Weights of a small GPT-style language model, trained from scratch on English Wikipedia.
Size: 15 layers, 2 heads of 64 (1 for keys and values), vocabulary 8192, 5.87M parameters.
Architecture: RMSNorm before each block, rotary positions, biases.
MLP neurons of a small language model. Each row is named by its layer, matrix (gate and up: input weights) and neuron, and shows model dimensions 16-111. Each number is 500 + 50 x the weight over its row's rms, rounded and kept within 0 to 999. Numbers have three digits each. A neuron's up and down rows have the sign that makes its largest values positive.
Before each neuron's rows, "fires on" lists the tokens most often at its 100 highest values on Wikipedia text that the model never trained on.

fires on: "l", "ol", "ili", "ul", "ll", "m"
L6.gate159:516497574548487485505536496455461533407559440544433503462463503567536591510549523565491532581612388466445486538543480558536438557557421554446408540388555532547516496483422565448425524517526461515531572464523483410468495413527446500481507527473550567490512531548495532544595544491458431421
L6.up159:501564561545580461551503478514463575555518465595447485549517499510497516476500438570399569454490495487399476587505580509605551451403519475538464345439422422557526486478368445479486429470441443483585488519456524469504566502456512508518522520517490537518455583420467513492512516566513466512

fires on: " a"
L8.gate184:547518488600551489481513481474565581542624441472506508419436521383507470400441567507456526543448487530451473513555505511505378476507450526496578468537559492491501454537488552509591489550482476407424494556540535424544499457455515520554435506490489484464472434496464459435510429513522512455
L8.up184:512554466529514486514599525542483432516519391473490414539439614483467557593504526438541397506538444518489477474567527542490429524431454540479427461580442471491648482487505513436582544414552445430465587584548543496481482517466428462525560507523588526489503416505479465481433494465526545452

fires on: "0", "\n", "3", "4", "7"
L6.gate151:428487506469443519461536470434549450467552529532563485455533470437539565543578536546455518489606481480436403487481568476471438508580464485515496590482500483442387478546564484460539522560504550506579566450476494540604498451619489508532431454511471535458500427504524489566441532452491340460
L6.up151:500456599464480497489453427527458468411527497520547437461509550457558435536484507532468514507561503529548481477535500611515486389510422520583466502522405540532490604552480500451536452513443466501523451546447617514504569561511535504444536570511536460458475443534526482540453445368476466455

fires on: " re", " Re", "5", "6", "7", "8"
L11.gate100:511561475527576473482535407617553553534454437565481539457585484485497512528406441497551512466524471477493508518479519448471540547539542442467461503444460436530497460421513512565522415503505536477471454486496515540518487475470501299505552381512518398535479520508461469514494509538545467551
L11.up100:525552531480473530517419597592517469507545519575461478440537503489495508579492525548513457501496592525473459453511383449554413493466475527496463535480508583424409507493476522506528480597484391513512523446475475532516498529393467515540482555465398536509379371497444419549531486559549410481

fires on: " in", " of", "=", " on", " from"
L11.gate178:486502497489396477413488545553436430554541450532531522564504571567548456530487499503514447503494548510507505503454454524585471452584470451507458578453470565493576489382538504465574517473471489531470426453467557484571478531464453514421555450533480506499500487482412505559430574501450452559
L11.up178:510563536480538541499530566514520560485462530386466431495468504478486485490433443462592533525488515514528571523443497508619542534535478574577566477527421486451505525451478499465415540520549482478524467442532473507503438523601472483507414583373525522562467543578573525642518385420550463455

fires on: "'", " of", ":", ",", "th", "s"
L7.gate107:497573526438456494426449546560551426441481457472512642553477521520575522512483474547506434534527546503475456523479522448452438431580492455477455499400551578556631475401484558582550479480534550461487497495407482500485500585565510493441484479568477586443499496470550490429464546550491424519
L7.up107:500505557647510539506480475533493474506594457480478505558642516514464478532599522477391522562534434451485478445502507490480553510496517471445515538424529561522524425441594537512605502476461482558480404511587512548556559509471460515452406450511488483539508442512441593419526459466447522556

fires on: "n", ",", "m", "f", "t"
L6.gate48:495462412417471494510472553492516469460527488483517469460514443459574460486512551468483442469566508442512492517504478563478512538501441464481530469466506496551559457538548541458440501618557483493548532485514446539536462472550441442461420467464448497534517446461495526581465429483501652520
L6.up48:552467500479557441558556457461486452615527498534446605567489487517460498499501442519524517625468518485489463467431539509478495539506492405391501409420442606481534460506480417583513463544510562462538468460606444387468467556515464473445494489528504498479443509564457474532579516529506483552

fires on: "–", " ", "y", "2"
L8.gate314:531465433499627507425438410520509522487514523490544458422391446433534454558497467636529549530487523391498349479478485462402539496476443486505538509542567491506447520477542487588402462564555546490536517408519527557520468456486548464493553442511558512523543537512452546559451522375558555548
L8.up314:430414521455543415517532445647521592437594437490492504568443489452425465455529531535501446460519591509425529467491479549435543468500465560524550438410524477506521426434501461513424506517443570554549432471532461444537441434530484519451535491511559529475484483511466536535543535503512475473

fires on: "s", "d", " was", "ed", " later", "ly"
L8.gate237:461590579482471523451490575551540534547426456546488417521506527505590426579387525468504529518446490507501456568550551583496487548556460503523517521429466543380470568494462498538478431506498437555501587415534499523505452530514490493441559461565525437530459567475504439590541417501489458517
L8.up237:521565547560420520519420439501565495544540387489424486487458493502519476498493585466596523537510449544652417444522476503491543534410485529582533572541484499409566577568501547436488596499614506474394524570447502449484579556525552564388534487469532472445558503524530439490474617450535601502

fires on: "===", ")", " ===", "====", "1", "9"
L10.gate246:526624433478457512509427497391506494526502522446542538524512481513493529510502537517446422454410532532551471495508522452617542449462388522481582555452470471465429459412511531487539465548517501464449432523503534471474499525464510484563412450473408571520508502511494492589454483574478556446
L10.up246:422403498490536520536548469449552494480522480464558569566482457444551526424475484409491488493458434481522518509500505523489547606539498441548513541537474494561485493525414411494535491547480547519492466493544419389465494570434500482509455491547546461480431509459525496491477498540538530445

fires on: "er", "0", "4", " his", "8", "6"
L5.gate109:459454568529432609468500465459484448478561461546530440577540566528534413490547507541504437467506481526486450394436547487523464560520443527446481525408494546496445441544477495417587383469493527499504581509440559537440532548540455470475398471493453493537561428537482492467477497460474492522
L5.up109:487421508544504525462486418550601471516575466558490370469556590448540454499428515452474524419504502513511521492490503516610467501478461512503547544524482635519489546504441395455489522460457490420536530500457456613497501519418483513528551453518514622492489621463463497536432478470392460564

fires on: ",", " |", "=="
L10.gate300:482479509526480563509441534508519511486607492437565488513497500547508550545463509512542448493489551477464518490634472599576498430528447564478530505469418386491519556446569596501442515553551475453412504407489532474514527564479518491624441492571487535537568504432438509551515479458434566444
L10.up300:489462552505504588458499472449538524506507518560498383508453534535464505546482478483486545560450481523445541561513531563473489470457417525537520449609388508489455599481428435486471539550565510470478471446544532481544531470542512498547543474578561553539553648558455485522537448485594461488

fires on: ":", "|", " Vietnam"
L6.gate70:431468498537509480470538431499450517481504448496469511488520495470515434528430399542509530443518572473471513527428460431532456558469413472481482525530389340474510563392525562504521459428418545433516519457480535468585420521636484539474459451584450481524513428449541530460503536477498519481
L6.up70:494420539526533543513544426548521445523463538535505571498418451449523486494501487623451551442542484528391587500480422491508535592494495419481457595501452533619522497457477591551467445479530508553523490429485593473574496517455620482447476516562557517576525485517540457406434529570458505471

fires on: "\n", "-", "qu", " such"
L8.gate75:452453490605487522461458513546494413503511416479515556488509534471612487546484510451508598560547483441535479467610448547574484529498392488459466491491384464458472420505519429535485447471569513461531422518523527536518522422555468488586475491580468510468537615429548441552556471402541501508
L8.up75:511567502438514495497455577473592500414508493545566510541533424481545506476368554574542507517452501512563525544472559604470515573566498490565554505451482436433565482522498521450471512443534454489509495472597517454405581440491537496538488479551516518491542454506549552504552576613454509461

fires on: ":", " of", " present", " on", "pp", " and"
L5.gate17:452502463505511472419534474554432439512619450507502496470416487594544580455497433471437449578442584444471489469491610454480466506531640510467488521448522478526461496437544541462442488601429523534464438503497527527526474508469469392522536441536526437511472471517414527552506555539486537487
L5.up17:406491518408528507420502428581507512502512385477500498533461542592533499497462375454592521524493530451534502559514434523541433415429477502486472447438544466437503460455509513465489517514593547611477516465526507516454493539550472471446500507493533524546538491480613481498506463415415647407

fires on: "\n", " "
L10.gate86:486511471545489507446457395543472502388465555378522445517392533521571478490523415499435461551496471393496383404555481537536590531482502430473447462513422492445420487456428597613466501544468528420469437476474473506470464459520570468484518488507509505532498506471480489516448537463544552393
L10.up86:464436458501481480426507512509460448549576440476597428415560551552617475462571569546451473612445423485516591610479480523492437489507492550459465442500573454479557466501513484443378542600526493455519546441552546460522445557537531504467490541510499472569506366553509448544518526445544426569

fires on: "in", "ga", "o", "ol", "ri", "ve"
L4.gate162:490555478534501471497523485559494397510549431647495462460485542445464563464485522457482490554563473505543539505504488528571586464496507451520504462444530490527472498493483384520492509494628461479504533531426524574532499577505594479404524469521546414455425379480503437570549457561524390472
L4.up162:489582473552493425587502474485493485518479504443428543548487488479519517433523497452442508607495456489599386518560434469497524537499501568559522490561461610485469444418532557482526514458437517501518529496561566438385454497459451563504561492551453582454515537487483559476397571451525540504

fires on: "a", "u", "p", "an", "itch"
L7.gate166:439535495596495431486465460474474540556456454540496479460516483442502440483483587501464550514541511472434400484439521484547505498571448500559537526500483621525516415452469483387450457531481527405620613389479432511591413463482551540478517568392471511561472454425516519452526557417513506608
L7.up166:443483459463456449489513523437435379531492475488523482579566469547489607508400532543442549519503494515563505514585466557484449491556501548500479407483485516574565395485504375556463557549478513507517454425555554550541470555455428619543472500467447491514484463495502585615496492508543558503

fires on: "s", "es", " back"
L12.gate126:438580475474404490494575511444535465556497444434470492510415525511562457593468506553561478548571462400564432593558501610514632506550469445523423501397458457475414513441478452498498486514574537506536489458473548482396482524441405470414485469512573427530476470554473492565562496518520514493
L12.up126:545431494495476509561485442479627582436423552568491520445477482538485410583497440472547559453559542483506525526556533599518514523504486485453446541521488461503545577446410542511563449487485519517463413551465531534506495577448486503445532547563617476543471488481553445453545474451524576460

fires on: "s", "y", "ri", "our", " /", "o"
L4.gate167:513511561559523472483545581480485514528539508478548504519477504470417432597543646430478516454563507466488576470546512455489571543502524514519480578478609519503466568495487495520472474486470508440426608542502487508514462549564500520468499513533470582511484527475535489562489539474479594477
L4.up167:507559559484485472501522593494497429565592491408535490555442528488419539503468482483541517460448539445603469422467499467489552465561501537500608574456529523560564501430522521519480534549411438546453535465508478503430483466473358487515514493583510579488438516502527490531520496433413435377

fires on: "0", "5", "3", "1", "4", "9"
L6.gate51:495530418425534468446401526555440566547495464484531548460515564509502436557517537636448422543423389567453427482580498575606554358605413471480510485502561459516552490450563507513563503509510510511454469459521567504551456467443525430511545506546494497507564389465552485528469456541498568480
L6.up51:424439542583567460534392472510483544427529514463495462538544546447539495499487592456452435505502500512488566436481519436540582476507461553503518504546527494544503480548517568519515568437428441491637508544553480426422532481529540473625514476501556460446547489422439499513538610517459467595

fires on: "al", "-", " p", "ol", " un", "th"
L7.gate89:439485588505504639439479425463507465457520516577586540587493545475531465534537371441446493510497481420514456478540536524537388552528559494406501438463523511518510610520503486515482471458529461431553443471439499573465472503545501393522489447537478516551489499525595525603518570442567543563
L7.up89:516476502525574488534586487442506506585551476512483477536558465552453341412446427551518504548505472524478519485544578584472422468473535534549565382539558415517434508509552578522564576396520461517535424490506441462608503529579486459471445543560429538549483524462544472438602446511426471537

fires on: "\n", "==", "===", ")", "1", "5"
L11.gate257:429573537546415535516433469444436543535553528500530486466439533578481562468462556478466488550571527464532457512583471428573582440431445440558542602542528443507478569421567490473471466559517483508465473490555584472520527531460519469591389442538521541447482485418415500475592479508467485521
L11.up257:433536570450482505525509528463488517579476506513465576552532413518522442528477482487446593496450556454423538519401486552571495574471460472533615540475439548455477406503453487494497380514492402533518507565461543535498432480564543469456498465505496502514573420578564526477375454406492513442

fires on: ",", " and", " by"
L12.gate213:572540516501536517402649566532578507507515498473542412433561576557473494552601447403485474497448455490470417532482535418478446486419499480491468454481457475479492555484474458469464545552472467530459509531497511504559489479505478516432434505508500474594568550566451482412606526478498531480
L12.up213:512498563541508532506464438524435539534465549485575439555468536529527527495552401482424599571421515523451539429458534474480556414443497480514512589483582557533577470377508490553483511568441417523492631497484492463507571460524543492547539511570551505457502437510442486458374471486574537555

fires on: "\n"
L8.gate160:516551463511460531430409432467434406494510496503589507546483557534588467488510415540451480532485512500429516510398443609586489461535431494543397556552491484511550487496511411493445454530511474387482526449449528522435476499454564518507535519509490550550493444558557504506417499462448471504
L8.up160:456554528524505409408491435513418519490520497512638452484529506513595499475525502502465547583487534398454408525430389570576522450524468528536454520461468576530513501484487452455471437541531516493445512445478582497513556555540550551453526560461482568539495440614473482539471449475534498557

fires on: " or", " and", " /"
L6.gate55:516459482483390479490554544410513533402558435495530511561511493546530514437532585494552494592398470476523516497522514517532568481437513461487463547423631456514500525542482520484464523503478619411410524465428489512525527437493477477509426460476426626515556558490508473485531499413463556553
L6.up55:544483477477575464406507525448482547452476505447523485588523498581642558479506481472556495532469442457622434446604444480461444472481424508475454435391549539625505479438503533556455439553517525471466464425508455522514508510567419497437488485598546416562526536513559518544500516512455421547

fires on: ":", " of", "-", " Votes", " read"
L5.gate291:507526408548482493452506573545584453515603502514543597488538550538566475462503442469489477443554380515490531621457480573463483542538532423456447660504549454427536585523480518490490502457485614498477498498484495518567389556635584556458525508512471559434523520447537379484480526529495525544
L5.up291:528480565505557504493603501465465504546467493507578537562521453378548519528518584525435565428438471539504497574429577475546459496464537503485465403566477419557538590503487464454581443417552511543438431535497487505591472500468529529524539493543439525505517458521466496515451461536462483526

fires on: ","
L10.gate257:514537536491401525394462484459531516573583580407532411516456527548536597504569478513487523403514468468441552513454509566485499554492505538444501515462390462463447532468504446495417577558449520533512581479542550579449405549461638481471507497535560571507520450457448506532481511345514590457
L10.up257:448560522474507492495571561527573481526496405377489477586519451525486424534532598535475539550482387518504372507520566441580434418489498471462488479444503484486536526414528479499428502519453552543526521496478558462561458485484463394578456503577538523551531512485627477508478336484527508463

fires on: "==", " ==", "==="
L8.gate56:606570507461506498383448477442552482609519453541561463576454499535549511487475540435569483510410544425562493547498513551544518467525457480506523425498443498467592440428501499481529484482534476444515482414432520407559480472535424490459477507527502450514427570533495473559426495460478530536
L8.up56:539511490448534535489415558525499416466460493486511492429447530541495496523460469524411480508574424462471459378479464523467585498504523381471419556433500497461403444529540484426589451520628388395511573463548488557454513561494521507499574492449486520482467439482567446473476493437434470456

fires on: "4", "5", "1", "0", "6", "2"
L12.gate136:546518506576494540460456531471489587452466554539463518462482490511504485523422576517438501487517416513538490493533540569507452569636451495522496511534458498476550568450528559534522396441552513518476403542489517564493430440549439465527453387565475385429479546497411520527471481472446505433
L12.up136:591514533534473513544507402554533415439483517476458534437537483462481521474485440497475460525469572601530518450477476457507515517484517498484497518441516582572549502469508551542551468501525464520507450488419504493536465457511488525523527397533446529604425470460430469380470590561505548451

fires on: "s", "e", ",", " ==", "t", "th"
L8.gate70:531541515580404522468468473419481458553540459489544477469463508445529502609497449473440463527579450411561564451539532464504495551587547436457488448520581468480495555463510590485566515591507494542540421434397497647508467492437467445503489486528511536612475517535580454479493475480481532384
L8.up70:640527460454526451480547478430503560495469475522542503486621442471499419422425521534509499555500523429508550434517557538473515447449453489518581506608474557458487511477453549536622597582511511464495443491510515491449461553472524511588457624503448519476466410543582520511514452519484443506

fires on: "\n", " the", "|"
L10.gate234:483542548480523534462500540405459492439536434422492487389541468578537452486417530428492480420477515506490492437481504584508529559541522378508390469525399440458497435533540545461492519550583450509471545513468452478468454491505455549502531427392421482360441519511534585558475531488510513476
L10.up234:505514499542486486499408414529444459554507394499523396562473522447484473467476513511487552551482569451560543381457458560587471517486570509473463460443521431485506493514500439501542442485562548558457578587499568410539492564482548383530367455528487461529466476496588503545514584428576510442

fires on: "\n", "-", ")", "al"
L11.gate227:468493553432511565456516524477482525497528437441522573523610537527575428517571436554424466501479491446545378498523495538512506447537495443457500514490493500548590492446571523511511499541513474433537447539411492481409565468546478531618459502502503518452452569451590525465518507442512532455
L11.up227:527501561585519539459417513484514492569483452523535541581410531453529491469489403534407475444492592503412560519460480492508509509516489441490456485507493474475505538487521515559549541541527588602473384483559512513592408606548465421561570455514379535486511455541574546447526574528570536511

fires on: "th", "ing", "e", "t", "in", "ll"
L8.gate271:507504473579516423470581418495500419467471541492505492516400446528492496573490533512539602443512392437396551598532577500525511534534542597501480485569445489532404512450554584500536563535472438534534455466449551587462478470489570466552507516432393444544549560436438512516486569426378499548
L8.up271:502388470456507522551580496600570523463477467564459425583543420501518503544551433535527429507505454382475479440524484512516580479497533403504555544477435560540520416560492534602566586529557542526552542516440511480492504412541526546560476513482505512550532440454493459466531501534540513523

fires on: " the", ".", " ", "\n"
L7.gate101:448600558566431490343402523527353493513518519432580554473500544472554559489525500489456466550411442488532466521397399592527479495559435488491403469421492563540499498489497481443453486531540502409460450432481543488496528485481493523494502508465482576487512491564493501577470489410468483508
L7.up101:509490495514449407485431516569496442447419429501517460444483538491570453547586469552521433568474583484476468586453451568638469489497453445515413552604459489511466534421541505510513535532415520445511438409527449443442493458431551511488579548531486537516514358525480430435465484471490555511

fires on: " re", "re", " Re", "tra"
L6.gate25:518545506487457483522600553493574438468518574440448511482534499544570551478486503410490549518509494478436456436515482412532429587465504525463530538470527501527415478495481554448431466507580450525550427511441484378532438527543485475521451504571491566578447396482465547525505397427494479491
L6.up25:503516475546461497563479570414511524475445571428415506480509509563487494496498550480513495560485498484548549505480501570537456493495471495541459475565568577589384596569516497479475560401471530486424458530490443418498466547553507457614448536502544611428582515583563556510403478488408556494

fires on: "s", " that", " saying", " announced", " said", "ing"
L12.gate275:540614491472422505430507566568544396463541487513516412377502525548521483561507467549490472433501468451494466540506555585458484492526523476463455528477454480423493483564440395465502519570532548570515579457478448589515434496514454466458537494500487482613582460465534537492525501379484537549
L12.up275:593489544453538450491443457483566435439459601593468423453531604481467487468468437474597476452592472456499470577571489466491492503462466440525409666547437511528500487549409521591517573518478548474455436479536428577493466494549573480523575514508469475463544502531507458500525524446491599553

fires on: "9", "t", "===", " |"
L12.gate15:399531506464604494451488513496558457512525549460536544421501454507563411566443558503502501508438485509538529480452534618433520530464470452536598442446464477583553460463447353571507470507528449455539450484387405529487510485541477440541448466559489460502516447473511493572554522551441508480
L12.up15:446404466546495506514496564439537510394464435446462461509486448437492452496450493477443443562504543492546449484488512488425500546491489456548556478485456524453463509406561495426520479449551494571570587505491436551478424527481512406618512471496371425441474520429541406554512461449458512481

fires on: "---|---|---|---|", "===", "==", "|---|---|---|", "or", " ==="
L5.gate31:523592457501447424483534418383496500463512601504539483507415578548535485477570486560482430374480481472536512393404531538482506427573421491508528482514583478567527494488533512500516501498556561380504471482489564487454460406519453578520448468482466447454480560493514492445504540547471475472
L5.up31:527537493471447550548457460504441455403493463555537469458575431544449539520417445481494438477392551518567497530527461541515539482500483483509506500568455419488492534538501550420500533471407440520426512518597475503440471592440473498551480471545513500399454521470509336459511453502506558432

fires on: "'", "–", " Format", "/"
L6.gate139:545512478467359487434519556466569416628550536542443532461503526553463518509546563514490588471569450516436576437436579461509482468558535448462520514528596526522523527556435500515442494506571511438482516519549536539487491414458637468499527487449505494509506517412473533496541478532506471587
L6.up139:514403490487475414531596418462559376428550544579465526509418500453472464530552537460455502538492412506531553444530489430516347481577550534516560473527518452544532473471352524574498422467531467467463506529532472471498595417497592441573489452502478526485470517493528490325447559513576539550

fires on: "e", "am", "x", "al", "el", "a"
L4.gate61:501599528526546529406493527507542519604430476586567530510552503529479530461566557476394539467596485528545495471503523633488442468565423577562489479517495480545542507525477486514519483572434533451537439456409549483578468548478541487549499442488447494444425558488603498431472577506538415488
L4.up61:418552554428436573553494410520508467497465456623569444450492503485501421520494490518645516399526439366461443575452470571513507513510540446520493465453481480579511504525544476528495522464543567551554550469455373477506506391597561491471442527514465464548523546545506490562562456473402451502

fires on: "a", "e", "i", "u", "ani", "la"
L10.gate18:545555533483494504494451552521439473552481452522477482500482504489479491514515564462453476490547633492517416513457557472487483615578432539584516463525526533639544479448429478480388452489465509465534493455415515571459509539408560410481418418503452511465435522413493453510494496518514502399
L10.up18:506470487509527453492528608515505540515411511449520472425437527482505551537530579485573549470484479448569522575536550509323585505509536544549513517604536497456483409439445534575495522552437475492461590480553423463606470542447486450521460549498444457502454440451598483574471463512567541572

fires on: "==", "ce", "=", "is", "co", "."
L5.gate102:475479584508409479380523499601572474487499525528585458512583517526487576443390452587572515503430474456506464516446534492544458532527496425514479454441477406388439393501503591528455465441559506517554397526453505567537507509495471491440447448479515503481522556490562500368422464496536563537
L5.up102:433461540476527574471496478516537474440482517562483452421518497549531490484518532533494564449503479503576502437500565478399556496381476448502580489444480522415405496440574449379613431514451546458556544572585557486478468507553509435438527504445536504479460445569420577555455414466476569517

fires on: ";", ",", " and"
L11.gate220:410503474445440449423528545468554480477569507502543483501492525605483571494606413468428473511480555423439432493465511574517400489500427564449556469472460452469545560548510468488343565555547562439527491487485490572535516440432535454507463407584508522588530446450519479445544532393422508477
L11.up220:503496491424511513439536483500495474520507523515533518577505474564475478441527496490516566653440555536545486502433479508482519461436557536436477482515467464515546471514488482551394499542561509442510574478508499529560517486456593454478570408581531645507497427469548481404556522419549416461

fires on: "2", " some", "1", "ing", "y", "0"
L5.gate214:501411539466474562481459497434566480526544576475446508546540499509426565514507495433457538505478468523477565446550525499477461588565559502484499461443499560443448487454454548518453460520604427421480577455412441513584473490541529486501500476510516556514528549504575533572593494451450557506
L5.up214:535531521393551509447487447568487488555440556519433555565555476510517468484554514530439630530500483567506559492563471543529428538491485519411452571506380507449467507505520487543524405508484487443478445475523502548458498476425611505554595606512575552529518538484501533386483543455490515445

fires on: "3", "0", "5", "1", "s", "2"
L6.gate200:557543488512398493413436438536479384493451483469597499493375589456476513514528453456428565586527447544548491551536448544495468466524493442514528541471539493419505451512527500540498523479607489495583567484469486525559485549455454520527571470519545510444574532499492424559510439420463376418
L6.up200:514536494490567548498483486465536482516533553571511549515582446502527553552462560480458491507573494482453501489551506462423419533504507586490504547442393511483492454463473486636521490532498506437528537461420493509432511485447534474538592560534547395535483503415536419430498609459567537491

fires on: ":", " such", " to"
L8.gate89:452562637539467426450528527494531533468441435482499525440621448493541441416513609473510420576564503424499460496431485566576489490514429406496460430506449468446466493480488523441502427483417574448525511513460448424488516426551446495517404457519461536494474452455511517474582496462449419468
L8.up89:491490463443497433444570466475523449495418593648521528511616506434557485511475511503508457549491420579478498498557488478507576533470492410486441480432424475434555587463512470535473405572504593603542450449515590446571510500616501497457553514518509580450453463463452433478437454523549456468

fires on: " from", " in", ":", "-", " to", "ing"
L6.gate314:460554516540475427444603499479558515522447523540477631473584534555541452545529538568519469485476431414514486557446498530589433398590566432478521405466534522505569477395529524599492464372437526493423489458505553483507463476500429517477482439579502413471481495496523501419456502492476415434
L6.up314:485491468500459502436551518447542518545365498465522391535446470419538543543506495478523538495417477424542569548529525509524464487484457503506484544545529475544501509551522485438619477447490538519470452400632502517522502488379616415462523521474470533533468437514532510539397423519504566512

fires on: "ing", "well", "ter", "out", "2", "es"
L7.gate263:449473438532470544458533519502521455545539548492474532522588490591488556511631535481555512488575509529512516517579479528559585445618586440418438605482477399436493514479525517531519437595547510436481517434564572563466390504543434566418504465524484532524485485449445506568523435519509510522
L7.up263:447412395494451480537507502560582506514502398561416461563432554455526510471444428473515429507480561454462449511478574539442487442526497455555510486572513465444525583513459619548560550480453464524423542555542510450572545484483566539496531442548612473509436454500505519502477525477533484486

fires on: "ul", "ver", "n", "ran", "in", "m"
L5.gate305:492572490584502594500535507479515456441570471463416514478527581472570504531505490545495531480449473416452363528416500552550449525529420551482461438435501472528561480540532558420471425596491550476598468446524404451518567451459393509438544512558534534479482533466440513587495413493458485555
L5.up305:446491528526526491504449439457450442512393503508457534556460482421527494476452491490547560608437499411412464589479513493570474561403398556498425602479528463510571465488448468447480515457507468528405514500437539549419482386491513469546495499473407569409404515465533386473514499620490441527

fires on: " a", "1", " an", "9"
L7.gate20:468476515589477442466469445531502589471556509428535390477501590426502444432521459479481516513439477513483495514521512434569371455494452521551456520460487439430509579489539563418563498455512497484474476574441483486461431513388441528495385470575468522465504403427571477434499513589478488423
L7.up20:578450512480440470455482444557497499518533480438588370492524537422568505528495536508473482563523502494563465460450475392511354557613563494526481442571486469450576470498402505491501491533546321524526432473497558463550438501468482482519521508462563578462560498509543548517401411430549414489

fires on: "s", "-", "st", ",", "k"
L7.gate152:564574499482406354438384446508535602474589555501551551501395489464519489547528516453528536624472551544519429561467503456525519541512423483489515511408505533464555475457508517494505513516513491564465407505483478433447468548446419511500425492518485502499537436558385518465462510427511457534
L7.up152:577529504452467518554508421551573389443581471462573531516461475509482587550593591519466480485421519551533511463483536512419416466528473558510502494478569582494462569483500467560482552497486563536489441499594604559462467494455454531570518527549456452466510418619483581460491466524521552446

fires on: "b", "\n", " field", "-", "c"
L4.gate307:489545501527470562466476522495523557559532511498484526401486415506589491530483575468407431646437488401496458365499535529541519600535484519494449519511494548480440524499490475519460465570433466506463384594506445522512481492487486500541429504447430475532494470462438493460414568487496475557
L4.up307:506592541535480528475523515484460481566479522544560458472433570452547485517456425526481535528413508472524475408481510595496656501484474465554589387409569532469513536576525521488541516519558381512483439581468517515515517529465455456488427574438499528519474474495507426466468542492462582467

fires on: " "
L5.gate151:502466440624460522322523473528540490528538503413529488511466607539493534523694454577463454517503420503472430553478564555557439510504460467491427574526516476539455518457511452483503518519563488520476468511484556508522452483468451498545465462528395456431624438504448551524480521431537440485
L5.up151:544550493520521393417515431518436449529525564481572456528494519552560563514491550587450528478525424441522453496484427550487523532503550530444459512536459517550535486487406430473532484513542511514552454527535549472484499599529464466464527580451443523429515446538461490581444548498502462514

fires on: "2", "3", "4", "0", "1", "9"
L10.gate35:427541541411444494456495520493473411528594464496464458582479551550500434535558439494519500543516516577488472484465500477560543519557467417443362606425563527470573579510569523487468499558492581485472476447552521458524539616526439549500467433453499555421421471566507387551479532424537502560
L10.up35:531425552456530475460479490379562531602580448553514489493468448445530426516449476458548473463491456451424495556532481457436500540480368415518471479518613497497489523508493484481494536478419411430439480499454553468419491517430529518585560499566531505572501543446535393626466469435434575463

fires on: "==", " ==", " ==="
L11.gate124:439493391542497446466463513520566484517473521483476426442536589530539477440468492517440457594513601410533404591479630501582547464484435471511443537485492429501490480443501480528487500491497534520464478519483549463480594476567540396513454465605523539522568556548513467589509584430548522436
L11.up124:467580462462484474508430537515533395521535526586482545535496558570536473596505561447457495537484434473520553523530476550534590434640416429540449559509526449523411437459513454503475492557632509470551572493512565507485473494460563509427568463439470561518518497449536483465446441466526399503

fires on: " that", "ing", " known", " to", " saying"
L10.gate201:457589423502407543420511484534562420447485534496526469348407503536520528503519511543506450422453521430466404518524472486444525552553454486591436548488505433429516478504461491559467566540522620428485463421475473578512444466472490463495495502539459458510484444465566526556564571515590519550
L10.up201:390597598437486523483560472480570557416483510589530502517609434532452481502493483505559496469389610430538501387475491493459493448510574439505490560489516497502432434421395494559368485470562491538481401517569454518559443459483596500541491466480499513519480470501477508517537486487402504507